{"num_hidden_layers": 9, "hidden_act": "swiglu", "norm_eps": 1e-05, "positions": "rope", "bias": "none", "parallel_block": false, "init_std_qkv": 0.0545, "lr_mult_qkv": 0.4, "lr_mult_o": 1.41, "beta1": 0.95, "lr_head": 0.00546, "decay_shape": "linear", "final_lr_fraction": 0.0, "batch_tokens": 16384, "max_seq_len": 1024}
MLP neurons of a small language model. Each row is named by its layer, matrix (gate and up: input weights; down: output weights) and neuron, and shows model dimensions 64-127. Each number is 50 + 12 x the weight over its row's rms, rounded and kept within 0 to 99. A neuron's up and down rows have the sign that makes its largest values positive.
After each neuron's rows, "fires before" lists the tokens most often just after its 100 highest values on Wikipedia text that the model never trained on.

L4.gate9:45 43 44 56 37 63 38 71 60 29 42 58 31 61 67 51 53 36 53 71 58 63 65 23 24 76 24 46 62 54 37 52 54 49 37 48 63 65 40 44 60 62 51 59 46 50 47 37 56 46 44 31 39 49 49 45 37 42 59 43 25 52 46 82
L4.up9:57 45 26 55 37 43 47 69 50 54 43 64 47 29 43 40 61 59 47 35 43 35 20 47 49 44 07 55 54 44 43 47 69 58 55 19 66 49 77 50 54 46 38 32 45 64 53 40 41 60 26 46 38 38 57 40 61 63 56 50 52 49 57 58
L4.down9:38 52 59 39 61 47 44 44 58 46 59 60 23 60 39 52 49 31 19 50 59 58 40 43 43 55 53 54 44 58 43 46 31 75 59 25 57 62 65 70 54 45 34 29 74 49 54 49 64 75 31 56 29 43 75 26 49 32 36 46 32 56 72 43
fires before: "ice", "ed", "ic", "es", "ctor", "ct"

L3.gate481:56 44 46 42 34 62 48 40 69 70 42 63 54 32 27 55 44 30 51 46 38 34 55 51 59 47 48 60 55 78 57 48 41 48 54 74 65 58 52 38 40 49 45 51 50 37 42 22 54 58 70 59 51 38 62 54 50 66 41 53 57 48 37 56
L3.up481:52 74 71 35 46 47 36 50 54 56 42 71 54 44 40 42 39 35 36 47 33 43 43 41 28 39 59 48 34 66 56 42 29 42 39 52 60 51 64 25 55 54 39 30 52 27 46 31 54 55 67 33 43 56 45 42 48 43 36 48 46 42 51 44
L3.down481:41 39 40 49 47 30 50 58 54 48 46 52 45 36 57 29 50 65 55 55 48 40 50 42 36 34 61 54 34 53 43 55 38 52 79 48 35 35 43 35 37 50 49 51 53 51 54 38 42 52 46 48 75 37 45 45 11 42 44 65 75 55 46 41
fires before: "il", "tern", "it", "y", "ite"

L4.gate79:43 49 67 62 58 31 38 37 34 23 54 36 58 42 52 45 52 64 43 47 59 59 43 47 60 72 50 48 41 62 49 45 31 53 48 60 33 57 43 33 39 34 46 40 56 60 40 36 48 42 56 31 36 49 62 44 68 49 46 25 51 37 78 33
L4.up79:33 47 44 70 63 42 45 51 59 39 59 37 46 45 56 60 27 60 55 65 64 54 49 32 49 66 30 50 44 44 49 49 57 75 65 43 49 44 74 57 39 21 31 60 53 60 58 67 52 49 48 34 49 70 70 54 52 50 52 51 47 73 47 47
L4.down79:50 60 53 43 41 40 68 54 39 61 55 53 43 59 49 59 41 50 22 47 26 77 72 54 34 49 53 57 43 44 49 47 69 52 44 54 68 44 44 54 39 31 34 43 82 54 45 41 56 57 47 49 61 36 48 35 44 76 53 68 39 61 86 52
fires before: "bum", "l", "th", "so", "ong", "le"

L4.gate140:34 40 47 30 41 62 31 52 61 62 58 43 51 53 47 58 47 75 56 46 39 54 50 43 51 38 64 57 55 52 60 62 46 55 59 38 51 66 46 33 47 33 60 57 46 52 73 34 69 61 58 30 77 40 62 30 55 34 55 51 65 49 52 52
L4.up140:30 33 45 64 65 65 24 58 53 41 51 49 51 54 43 49 31 48 50 34 57 46 54 42 46 18 60 34 46 55 42 59 68 66 52 50 70 54 41 33 50 52 61 60 71 70 60 45 53 56 60 48 50 55 38 42 66 50 34 45 52 52 35 61
L4.down140:36 43 36 47 54 59 36 53 47 41 25 36 51 25 60 57 44 45 67 34 42 49 39 57 61 64 72 52 52 65 55 75 43 36 70 52 55 43 32 73 63 36 36 73 61 69 50 49 53 19 56 55 48 54 61 45 67 34 27 47 49 38 43 57
fires before: "n", "t", "se", "ce", "ed", "."

L3.gate335:46 53 41 62 64 35 57 58 43 44 50 43 47 41 41 54 53 52 54 42 35 49 34 62 69 55 40 32 43 65 57 50 58 47 44 80 54 48 45 43 67 48 70 33 70 60 62 69 29 39 37 43 57 77 60 46 60 48 70 39 56 50 53 45
L3.up335:24 47 58 60 63 41 43 40 40 45 37 62 57 55 52 23 59 44 58 52 60 45 41 56 52 53 36 80 52 51 40 31 59 59 34 77 56 25 40 32 57 54 48 46 56 56 49 39 44 36 55 53 48 45 60 36 54 47 60 54 68 47 51 39
L3.down335:59 49 55 47 51 39 41 53 64 52 61 52 39 68 63 49 49 40 51 36 46 34 32 45 74 38 44 49 73 81 58 75 49 41 71 58 40 40 32 50 51 46 56 25 44 44 57 39 45 62 50 31 49 48 56 76 44 58 37 45 52 49 51 39
fires before: " |", ".", ")", ",", "\n", "–"

L4.gate118:43 40 44 75 46 45 58 50 51 40 63 49 69 50 64 42 50 48 54 49 62 57 59 68 55 69 41 87 58 47 51 49 54 55 12 56 56 78 40 54 54 45 52 74 52 61 46 47 53 47 59 60 46 51 45 41 35 48 80 58 57 20 47 58
L4.up118:49 33 52 51 51 46 43 38 66 50 49 54 69 48 56 32 53 52 52 54 39 56 58 51 55 48 41 64 62 49 60 20 60 32 32 59 56 74 42 43 60 49 67 62 41 57 44 31 48 58 35 47 44 36 53 36 59 59 64 44 23 53 56 81
L4.down118:44 61 60 42 56 43 50 57 66 45 56 75 47 65 76 46 55 66 41 42 40 43 58 59 40 27 56 62 45 43 42 20 33 22 41 58 48 65 48 36 61 55 56 70 29 39 37 45 41 50 48 51 44 45 50 42 46 57 38 51 61 55 68 50
fires before: "2", "ound", "end", "ad", "l"

L4.gate207:31 47 46 51 70 62 31 63 59 47 46 61 57 53 37 41 46 53 53 75 16 45 59 41 50 65 50 46 44 41 30 59 63 51 44 67 41 35 69 41 57 52 71 35 34 27 39 55 45 47 56 54 40 79 33 51 41 29 38 51 38 50 60 56
L4.up207:49 56 47 45 49 50 47 43 53 54 47 50 52 84 41 32 52 42 46 30 39 55 52 45 55 49 50 55 56 51 61 39 74 43 56 51 59 68 65 65 61 52 58 53 48 46 53 34 40 41 26 73 52 37 43 62 44 47 47 29 46 28 57 41
L4.down207:59 45 53 60 40 34 62 54 52 39 48 48 22 61 54 30 51 49 38 33 39 52 32 26 61 36 38 69 48 54 57 58 38 40 51 41 42 47 42 72 53 56 65 55 54 51 42 53 55 23 66 27 77 55 48 38 34 67 58 54 67 45 49 75
fires before: ",", "\n", "\n ", " (", "re"

L4.gate368:60 50 49 38 34 72 32 44 70 50 25 81 77 46 42 42 35 48 43 67 62 47 33 51 55 61 72 44 61 63 47 55 52 36 63 57 43 49 46 43 30 53 60 55 43 54 43 37 60 72 65 58 50 56 62 42 40 46 55 31 51 46 67 46
L4.up368:63 45 43 53 48 47 58 67 64 27 65 35 57 68 32 24 34 36 45 52 40 41 40 54 43 43 43 47 35 39 46 60 46 64 61 54 35 52 48 26 53 63 54 32 27 47 49 47 31 75 55 52 64 57 39 40 37 53 79 45 52 74 49 52
L4.down368:50 41 41 55 50 41 68 42 68 60 72 53 48 65 53 63 40 52 68 52 42 43 49 30 52 60 50 38 63 30 55 43 50 64 62 35 69 50 36 37 45 60 41 38 44 40 57 39 49 54 48 46 48 75 39 72 47 62 62 58 50 54 83 51
fires before: "il", "y", "is", " |", "as", "ot"

L4.gate242:50 43 67 58 48 47 43 60 51 28 44 50 25 56 66 53 57 44 39 62 53 46 39 49 60 74 65 65 54 43 52 68 56 54 42 39 24 22 43 46 52 67 53 44 32 34 66 76 66 41 43 52 47 45 51 62 54 67 61 64 76 57 47 43
L4.up242:53 47 37 51 68 46 50 48 53 40 55 74 55 47 47 69 57 39 58 59 52 56 65 59 61 64 46 34 54 49 49 38 31 60 29 50 21 62 32 60 39 43 57 48 48 36 44 69 55 44 49 63 57 34 29 38 67 49 49 15 66 50 49 51
L4.down242:39 53 31 55 89 47 37 33 44 51 29 46 27 54 53 52 53 43 75 72 58 38 49 62 31 48 48 55 45 38 36 52 56 49 48 43 37 71 45 48 65 49 53 29 53 44 50 55 59 58 55 33 48 51 39 35 61 49 62 70 57 41 29 54
fires before: " |", " the", "ch", "t", "eral", "ther"

L4.gate281:48 40 62 43 35 51 54 53 61 37 39 48 50 55 46 64 51 71 77 50 50 74 39 51 52 66 44 52 57 51 40 53 27 44 45 43 56 50 51 50 34 60 55 44 42 46 56 40 45 59 54 43 47 34 57 51 56 55 36 61 51 56 72 47
L4.up281:59 53 26 65 37 45 38 44 76 48 40 47 38 49 52 59 47 84 44 75 36 43 30 47 55 61 50 57 35 56 55 41 34 57 70 46 53 46 60 35 62 42 47 39 54 38 62 30 55 50 40 38 61 47 53 65 68 51 63 77 37 48 56 53
L4.down281:22 57 49 57 44 41 47 54 53 54 58 29 40 52 54 53 28 32 47 41 43 53 48 47 26 47 60 49 37 47 30 38 35 73 67 36 43 75 52 53 49 48 52 46 53 36 45 41 38 51 61 24 47 33 82 41 39 52 50 41 38 64 60 31
fires before: "id", "il", "or", "ic", "om", "ice"

L4.gate220:35 29 48 28 43 64 56 59 51 63 46 42 31 57 43 52 38 41 49 57 56 70 35 45 57 60 56 33 52 42 57 43 38 34 50 51 30 72 51 35 31 52 33 51 39 55 52 59 31 60 56 45 66 66 39 59 36 28 54 67 69 51 48 27
L4.up220:34 47 36 31 44 49 50 72 44 50 53 38 60 42 67 60 57 55 62 62 48 78 30 54 41 53 81 37 44 61 76 51 32 43 44 25 44 66 56 41 65 39 42 63 39 48 49 55 29 57 31 54 42 66 60 36 62 53 63 47 51 20 50 50
L4.down220:54 31 26 51 50 53 61 58 45 62 34 78 52 54 45 49 16 52 48 63 56 65 39 43 43 67 53 46 34 38 56 54 30 68 55 43 45 64 42 27 49 49 43 64 34 49 66 36 57 77 39 36 69 49 66 40 46 63 48 50 37 51 49 39
fires before: "ent", "ence", "ition", "red", "ed", "enc"

L3.gate16:41 52 39 36 61 55 48 33 42 46 43 53 52 38 43 46 64 26 58 56 49 54 71 65 47 49 68 30 63 57 48 73 61 39 20 49 58 63 46 37 31 37 72 34 61 65 63 58 66 35 70 63 57 58 73 65 26 45 33 72 73 69 60 51
L3.up16:34 48 54 69 46 31 46 58 54 60 77 70 67 50 57 41 57 41 60 70 43 34 75 56 54 48 40 44 63 48 56 54 56 61 39 46 45 57 56 60 56 44 64 47 56 65 55 57 48 60 39 54 35 51 38 79 53 54 57 34 53 31 63 72
L3.down16:40 39 47 48 33 42 51 41 64 75 60 51 57 45 57 61 81 27 46 66 45 58 34 24 46 36 55 50 70 28 46 32 35 41 33 38 40 50 60 49 57 29 56 72 54 61 65 58 45 52 49 39 64 54 36 63 42 70 60 51 57 47 54 39
fires before: "ess", "t", "a", "ame", "le", "up"

L3.gate141:51 28 38 52 51 35 30 36 56 38 39 56 68 58 66 63 56 21 62 57 70 53 52 57 42 56 54 48 52 40 51 72 31 60 59 31 40 55 70 62 78 63 65 49 28 59 44 52 47 70 60 51 72 38 52 54 31 51 65 62 66 53 41 34
L3.up141:64 62 33 64 59 56 17 36 65 50 31 58 53 63 46 43 41 32 47 63 40 56 65 46 47 65 40 41 67 44 47 68 55 62 34 45 22 41 24 42 43 46 39 55 37 50 30 58 52 47 59 40 70 35 57 52 49 44 51 59 68 50 49 46
L3.down141:51 75 60 36 46 31 27 51 35 28 39 62 55 69 47 33 45 29 62 54 49 42 48 53 57 42 42 45 25 60 59 31 47 60 50 41 46 70 39 37 44 22 37 50 44 63 45 60 44 40 51 17 57 35 48 37 53 55 63 56 35 55 55 62
fires before: "ond", "ruary", "re", "er", "ur", "ral"

L3.gate429:71 34 65 47 37 63 40 69 70 39 47 28 66 45 43 68 28 45 47 49 69 72 50 60 39 32 45 53 55 65 53 60 47 52 58 44 59 51 63 58 56 46 54 53 72 38 63 70 37 62 37 57 28 47 43 41 48 65 54 40 52 41 44 60
L3.up429:73 67 73 32 32 54 50 33 46 34 51 51 24 34 59 32 44 48 52 50 44 61 38 49 37 46 52 44 68 56 52 45 55 56 73 34 61 63 52 46 65 54 64 61 39 38 47 37 64 60 38 38 36 41 62 75 64 63 51 68 46 68 50 50
L3.down429:37 53 30 43 54 45 39 35 82 49 50 70 55 47 19 63 62 49 62 49 43 74 45 64 74 51 56 51 58 63 49 53 39 59 69 45 30 41 60 46 29 64 69 62 73 57 63 61 42 43 45 69 50 42 55 63 32 37 58 61 24 48 64 47
fires before: "ation", "ice", "ic", "air", "ing", "ri"

L3.gate15:57 50 40 69 34 40 62 34 79 65 36 52 47 50 46 58 52 57 63 52 59 72 52 57 69 55 52 63 58 47 53 66 43 31 43 49 61 30 42 35 71 28 72 39 35 38 41 65 40 41 44 44 56 68 53 57 49 37 30 35 53 54 40 45
L3.up15:61 30 39 52 47 27 66 45 58 55 33 38 42 24 54 52 62 54 35 64 35 63 51 40 55 35 68 52 31 57 45 66 45 53 47 54 67 53 58 52 61 59 52 38 65 36 33 52 45 46 58 58 44 36 37 57 54 49 38 54 57 58 44 31
L3.down15:48 53 61 59 63 35 53 66 50 57 62 51 43 50 43 63 83 56 59 46 31 46 67 48 50 42 61 50 43 67 44 40 49 47 59 45 52 46 49 49 47 59 51 55 61 53 52 54 55 43 42 28 45 68 53 51 64 48 39 55 44 47 68 38
fires before: "ut", "v", "N", "s", "E", "d"

L4.gate0:57 39 80 66 53 44 55 58 54 41 47 42 50 50 46 57 41 52 41 52 46 50 55 65 44 49 53 31 73 36 31 54 60 61 71 41 68 53 82 46 70 45 56 47 43 42 53 40 58 30 54 45 42 36 49 77 68 35 60 36 48 55 32 66
L4.up0:49 66 52 42 66 39 50 35 47 70 65 52 62 43 52 49 58 54 69 77 35 47 57 48 47 54 61 35 38 46 60 65 23 54 44 50 39 50 45 36 70 55 28 41 19 68 55 57 55 46 43 44 44 37 52 61 52 56 49 70 67 33 53 36
L4.down0:59 56 53 34 55 59 51 61 48 43 45 70 41 80 74 51 56 65 52 70 42 39 46 65 49 58 52 30 36 50 46 74 48 54 61 48 55 56 80 52 55 48 46 72 24 48 51 37 59 67 49 58 34 24 38 48 36 35 61 71 62 30 50 48
fires before: " a", " the", " an", " m", " w"

L3.gate324:71 41 43 51 31 53 42 87 29 50 46 50 49 35 45 61 59 68 62 53 53 58 31 56 46 53 47 48 59 32 48 37 41 52 22 35 46 42 76 53 42 51 65 65 45 69 31 58 38 50 51 55 65 58 70 47 58 47 58 61 50 64 66 47
L3.up324:40 57 47 49 52 53 58 62 62 51 53 30 43 51 24 56 56 73 33 53 26 50 62 53 49 38 49 46 46 34 55 63 55 42 18 47 47 57 65 61 53 50 61 46 50 43 40 49 45 33 56 49 59 52 67 42 63 51 50 47 27 47 25 42
L3.down324:44 39 50 49 29 40 50 49 55 54 61 40 60 38 68 61 64 42 51 61 66 49 37 54 49 48 37 59 32 34 60 67 49 56 51 38 64 51 69 40 60 44 46 50 38 55 41 42 45 48 35 60 30 64 55 45 49 54 21 59 48 62 89 43
fires before: "it", "ut", "v", "and", "ic", "id"

L3.gate228:43 51 72 69 54 55 61 63 41 36 67 49 47 58 55 58 40 70 44 69 54 67 52 45 39 65 31 48 52 30 47 31 50 54 70 30 48 77 51 43 32 30 65 69 69 55 48 37 51 54 56 40 62 86 51 42 48 53 36 48 50 46 63 70
L3.up228:48 66 56 48 44 58 41 49 55 36 59 58 40 53 54 66 45 55 64 68 81 54 47 46 41 61 71 45 76 74 41 29 59 65 54 47 20 76 45 68 43 36 58 70 55 58 33 31 56 44 35 27 48 64 55 30 45 53 57 57 22 72 38 49
L3.down228:65 19 54 52 56 58 58 44 75 63 45 52 44 41 54 50 52 42 55 66 20 48 68 54 30 51 43 55 67 39 56 66 85 49 70 54 73 44 43 50 57 18 47 66 72 55 46 51 50 42 52 57 55 73 44 50 38 52 39 52 48 33 61 65
fires before: "t", "ts", "ted", "ed", "\n", "b"

L3.gate356:30 53 32 14 34 34 69 58 61 70 42 13 49 56 58 52 44 41 34 55 56 53 65 66 63 54 65 50 58 30 51 39 33 74 25 53 27 47 64 45 49 54 54 20 50 51 59 61 32 46 42 39 61 43 68 51 57 30 32 54 63 60 63 46
L3.up356:64 41 36 17 57 56 67 55 51 59 69 40 72 60 78 44 49 47 58 38 47 45 71 37 61 81 71 56 66 37 43 74 33 66 38 49 38 52 61 61 42 55 55 51 40 65 58 59 54 33 45 54 74 27 40 41 50 59 37 53 60 59 50 56
L3.down356:51 47 33 50 45 52 42 56 55 73 57 42 63 39 48 43 62 44 65 48 54 56 52 54 29 35 60 46 62 43 72 27 31 44 76 54 43 35 57 67 52 66 21 52 52 60 41 44 67 50 55 75 43 46 42 55 41 42 58 71 43 50 39 61
fires before: "y", "ry", " /", "y,"

L4.gate62:56 47 44 57 35 37 45 57 58 67 53 60 67 49 38 61 60 36 47 29 43 58 45 40 65 39 46 47 48 31 69 59 64 74 66 29 65 49 61 59 53 60 72 53 38 47 56 64 58 68 56 12 50 41 48 65 52 59 50 50 67 58 57 62
L4.up62:33 50 54 47 48 61 80 24 45 53 53 64 38 50 44 46 40 57 46 30 38 38 56 45 49 59 61 63 77 60 41 60 50 62 58 49 58 51 38 56 39 51 32 52 52 35 55 53 45 60 25 45 74 66 39 35 45 53 62 64 70 55 51 40
L4.down62:52 53 56 50 65 53 49 33 44 58 45 44 60 39 55 65 54 58 50 41 49 54 43 44 64 40 70 69 50 63 47 60 67 54 49 71 54 72 55 69 49 47 62 53 46 57 48 52 51 39 60 36 38 53 52 27 65 68 75 53 41 49 44 52
fires before: "ition", "qu", "er", "ward", "ict", "ed"

L3.gate40:44 38 52 44 44 35 45 26 53 57 53 65 56 55 46 54 36 53 60 33 44 60 46 58 59 61 45 26 44 53 32 62 65 54 44 75 41 50 58 34 48 33 56 47 55 71 65 40 63 27 74 46 47 33 67 50 48 59 36 48 46 69 55 67
L3.up40:74 63 57 72 47 41 54 51 49 43 49 50 66 41 48 47 40 73 47 39 48 68 59 47 70 63 65 69 53 58 53 42 68 33 21 40 46 72 32 52 40 59 62 58 61 37 57 68 64 50 49 46 44 33 57 62 61 52 38 29 45 31 46 41
L3.down40:39 53 68 67 46 42 46 40 44 41 49 33 37 49 54 43 55 34 59 49 57 59 43 27 60 54 53 30 78 58 42 41 63 65 50 57 49 43 17 62 49 28 33 59 43 49 59 57 42 40 38 52 60 56 45 43 43 36 67 30 54 28 40 43
fires before: "ame", "k", "ome", "a"

L3.gate409:48 48 41 54 34 52 59 49 27 46 64 43 28 58 48 42 73 70 44 48 41 44 56 50 40 72 48 73 37 57 54 65 60 56 20 50 41 54 54 62 63 55 54 58 47 57 40 28 61 46 72 65 41 40 66 45 52 51 33 37 64 51 39 40
L3.up409:42 39 64 38 42 30 50 45 45 60 25 54 27 43 65 62 46 46 60 45 68 47 32 50 39 44 38 58 59 63 57 57 80 48 45 43 49 61 58 72 54 58 61 51 28 40 36 46 35 42 36 56 39 50 49 30 53 50 41 63 42 70 37 42
L3.down409:56 54 45 59 50 44 36 62 37 68 50 50 55 66 65 49 57 63 57 54 55 38 57 68 55 56 59 48 47 62 65 49 48 32 48 31 61 44 56 64 60 31 58 58 55 36 45 34 44 49 45 31 51 37 56 48 69 73 24 49 63 46 42 45
fires before: "o", "ow", "ag", "u", "ight", "or"

L3.gate474:42 64 27 60 42 35 62 41 61 53 47 66 44 47 51 66 54 36 55 46 71 52 54 62 49 56 68 48 68 40 51 57 55 40 52 44 35 24 73 39 72 38 49 50 48 79 55 52 41 51 52 48 49 70 45 42 30 42 55 51 51 45 47 53
L3.up474:65 63 35 42 34 32 73 37 38 57 59 53 58 41 62 53 52 36 50 66 54 42 51 37 46 52 51 43 67 45 60 58 49 43 49 31 28 24 60 53 40 33 52 48 46 76 42 55 31 44 49 53 41 44 62 39 41 51 59 42 61 39 36 50
L3.down474:58 72 73 62 49 41 41 49 54 54 34 61 53 42 45 40 64 56 69 46 59 42 61 67 62 40 49 11 49 43 37 66 59 67 67 39 35 43 57 53 55 56 43 70 57 40 54 34 44 54 64 48 32 53 45 50 57 39 32 47 64 48 20 55
fires before: " a", " the", " an", " l"

L3.gate313:59 26 51 60 33 48 44 62 71 44 26 68 59 38 46 37 52 48 38 37 50 50 51 40 37 48 85 44 81 56 42 46 49 58 69 64 52 54 64 31 36 31 51 41 46 37 47 53 59 68 43 41 44 38 75 42 49 34 38 51 59 46 60 35
L3.up313:61 44 79 53 43 43 38 51 72 42 48 50 25 49 60 64 45 39 54 48 46 52 50 39 52 42 61 53 57 50 32 58 49 42 64 68 45 55 52 50 30 28 41 60 36 51 66 40 47 76 45 36 38 45 62 54 59 37 40 46 64 38 60 32
L3.down313:58 61 40 75 56 41 46 65 46 39 40 59 33 68 75 41 60 45 72 38 48 48 45 52 39 49 41 55 28 50 32 45 29 30 25 33 49 53 55 62 41 41 39 41 46 76 34 40 60 70 42 41 49 38 40 67 67 63 51 41 64 47 57 48
fires before: "in", "ro", "rib", "ain", "est", "end"

L4.gate306:54 60 47 47 50 48 49 24 68 59 58 61 45 57 49 69 48 67 60 49 46 54 54 24 78 49 45 44 25 34 61 68 34 67 30 52 41 36 45 53 45 33 40 50 43 56 58 61 54 51 45 39 33 41 57 42 38 34 64 52 32 53 37 48
L4.up306:72 60 43 62 39 36 60 73 52 30 43 58 21 38 53 43 40 33 35 55 56 60 68 43 62 57 28 53 42 37 35 55 51 60 38 65 39 57 46 60 44 63 72 58 44 40 43 36 69 39 60 45 65 48 59 38 18 49 61 81 50 80 41 51
L4.down306:44 36 53 59 36 23 50 58 23 58 53 84 72 51 52 47 64 31 45 53 38 51 76 33 55 48 37 43 43 57 49 55 57 45 38 53 42 61 37 55 42 54 54 53 46 60 36 70 65 55 55 42 47 34 65 38 34 53 62 58 41 54 64 62
fires before: "ur", "er", "ure", "re", "iv", "ral"

L4.gate60:68 51 47 39 67 45 58 40 49 39 48 78 47 44 58 54 66 48 58 50 63 43 47 58 57 50 57 67 45 51 68 41 64 42 58 56 36 57 57 49 66 49 51 38 40 39 52 34 49 76 61 31 36 49 72 67 34 43 62 57 62 56 71 76
L4.up60:44 54 28 75 70 55 58 65 64 58 64 40 45 65 33 63 56 52 49 38 35 61 19 34 24 38 69 50 52 55 24 30 46 38 31 31 52 68 54 44 38 36 40 55 47 57 64 53 54 63 61 47 41 65 52 47 60 46 51 54 53 46 53 37
L4.down60:41 44 46 66 55 50 68 72 52 42 44 58 68 70 41 70 57 32 58 49 39 46 41 50 39 28 58 38 39 79 33 43 68 48 47 50 63 42 37 50 65 50 52 42 39 54 48 45 64 66 59 29 57 45 56 54 61 39 66 54 47 63 32 32
fires before: "in", "rib", "est", "ro", "ra", "ain"

L3.gate294:65 58 43 46 78 43 56 62 47 41 65 32 52 43 32 62 56 57 48 71 64 40 50 54 46 37 47 49 65 48 47 74 33 40 46 57 59 27 41 47 63 54 40 39 59 49 80 48 60 39 42 50 67 34 57 62 53 49 42 49 40 23 47 57
L3.up294:47 66 52 53 68 62 56 33 45 49 36 48 64 29 60 50 45 44 42 41 54 49 50 46 59 47 48 61 56 48 42 51 51 45 58 61 51 38 38 43 71 45 59 49 43 55 78 41 73 49 54 48 38 45 40 45 53 39 51 23 61 26 54 59
L3.down294:42 53 49 53 57 62 39 48 25 33 46 49 70 50 39 59 56 44 60 82 58 39 54 57 41 32 66 68 57 69 38 72 37 47 43 62 60 76 34 67 50 57 38 42 45 82 35 55 40 62 51 60 24 41 49 58 58 56 52 61 50 40 57 48
fires before: "m", "t", "ch", "ts", "ound", "g"

L3.gate251:44 56 55 47 35 45 58 52 75 44 44 61 39 48 56 60 35 62 51 31 57 59 43 43 77 55 75 34 60 53 53 71 44 57 62 57 33 52 77 46 56 61 38 44 61 55 61 39 24 50 59 31 67 63 41 33 59 53 54 24 47 44 56 35
L3.up251:50 60 20 43 46 71 49 36 74 59 52 45 44 60 55 69 51 60 56 34 41 33 47 49 47 53 47 51 70 71 41 44 64 43 35 60 38 45 41 57 60 57 58 81 50 49 50 57 59 42 50 59 72 75 47 41 61 79 36 60 57 43 50 51
L3.down251:56 35 37 37 38 46 55 48 67 32 30 46 70 52 44 75 29 58 62 28 35 44 76 40 48 33 41 47 50 53 35 52 35 33 66 45 42 47 53 55 47 46 55 50 61 41 66 53 56 55 58 29 53 54 54 46 24 80 63 44 60 48 63 57
fires before: "ed", "es", "n", "ement", "er"

L3.gate202:46 50 61 62 59 43 51 48 30 63 46 49 42 27 46 40 62 46 40 62 44 67 54 51 44 26 55 57 38 65 22 52 51 45 44 50 60 44 42 60 51 57 62 59 49 56 47 58 55 51 50 44 42 61 85 45 51 61 41 28 47 40 31 51
L3.up202:46 47 32 46 33 52 64 47 49 48 52 60 46 30 60 32 52 46 40 56 58 49 55 72 61 52 54 56 55 55 33 68 42 62 48 49 71 36 19 41 67 53 47 40 36 53 36 39 42 51 34 55 60 63 43 50 59 66 55 59 46 69 55 38
L3.down202:40 23 33 32 46 58 63 70 35 65 32 55 57 59 31 33 49 48 49 41 50 43 59 46 41 32 34 36 44 68 37 50 68 60 45 63 48 53 33 52 64 67 59 27 50 60 54 38 60 41 28 26 54 49 46 26 58 38 47 65 55 56 53 49
fires before: "d", "m", "v", "am", "op", "k"

L4.gate88:56 26 59 58 58 64 36 51 40 63 52 73 47 38 53 68 46 50 40 71 35 63 24 42 40 40 57 24 79 59 52 53 67 38 33 59 58 47 53 48 54 35 40 52 52 45 61 52 43 58 44 39 59 29 50 41 47 37 40 34 56 54 38 73
L4.up88:53 37 35 67 56 39 61 67 63 31 29 67 42 49 44 27 57 55 58 40 43 55 81 68 63 59 58 65 53 63 55 32 51 31 63 55 26 51 48 34 57 57 35 48 66 38 70 50 52 59 69 31 41 68 49 59 29 35 59 53 67 63 61 45
L4.down88:45 51 42 46 57 53 44 58 38 61 44 46 50 46 41 67 39 63 41 56 56 54 57 45 88 41 52 57 66 46 45 41 49 48 65 52 53 66 53 47 72 47 51 46 29 57 56 47 71 37 47 60 42 29 34 65 56 56 47 55 65 87 55 44
fires before: "2", "7", "1", "5"

L3.gate98:45 25 57 53 44 25 46 46 52 31 47 45 34 58 56 48 63 59 66 61 45 42 40 17 46 35 46 29 47 49 43 43 45 73 58 49 71 23 52 53 57 57 58 41 61 73 43 54 60 76 76 48 41 55 35 48 58 58 39 33 52 49 52 31
L3.up98:32 50 83 32 51 36 53 61 43 51 40 42 49 37 43 37 65 33 69 39 44 46 67 63 39 56 46 47 55 54 57 64 67 45 59 51 75 55 52 62 50 50 24 46 43 42 40 43 45 49 58 50 76 75 57 62 32 54 53 43 58 54 47 62
L3.down98:58 34 80 56 49 29 28 55 58 63 50 34 37 60 33 44 43 27 56 54 59 41 47 64 41 44 54 51 57 52 68 11 35 70 62 33 56 53 75 62 54 61 37 62 59 37 43 40 27 59 52 30 68 54 71 63 37 47 48 32 57 48 38 59
fires before: "ag", "'s", "ch", "ic", " and", "u"

L4.gate384:60 50 67 39 33 55 58 77 54 47 53 59 70 55 52 51 53 38 52 69 55 51 57 65 52 69 62 38 44 50 57 44 26 46 50 63 40 52 39 66 58 54 48 30 54 66 62 56 56 51 64 58 54 52 44 52 47 41 28 61 49 72 49 60
L4.up384:65 55 65 63 46 43 38 58 39 62 68 30 43 55 45 59 40 46 35 72 30 42 36 49 35 33 58 67 66 55 55 50 20 46 53 29 43 43 42 68 56 37 62 63 30 62 59 51 44 31 55 43 56 50 60 63 61 70 67 50 38 57 61 53
L4.down384:62 26 54 50 50 51 57 33 49 40 34 80 73 60 52 60 57 47 48 46 49 49 46 54 32 40 42 45 39 47 46 51 50 56 53 51 52 47 53 42 50 54 37 70 60 69 49 30 52 79 50 45 63 31 48 32 57 53 65 70 36 38 67 51
fires before: "un", "on", "all", "iss", "and", "it"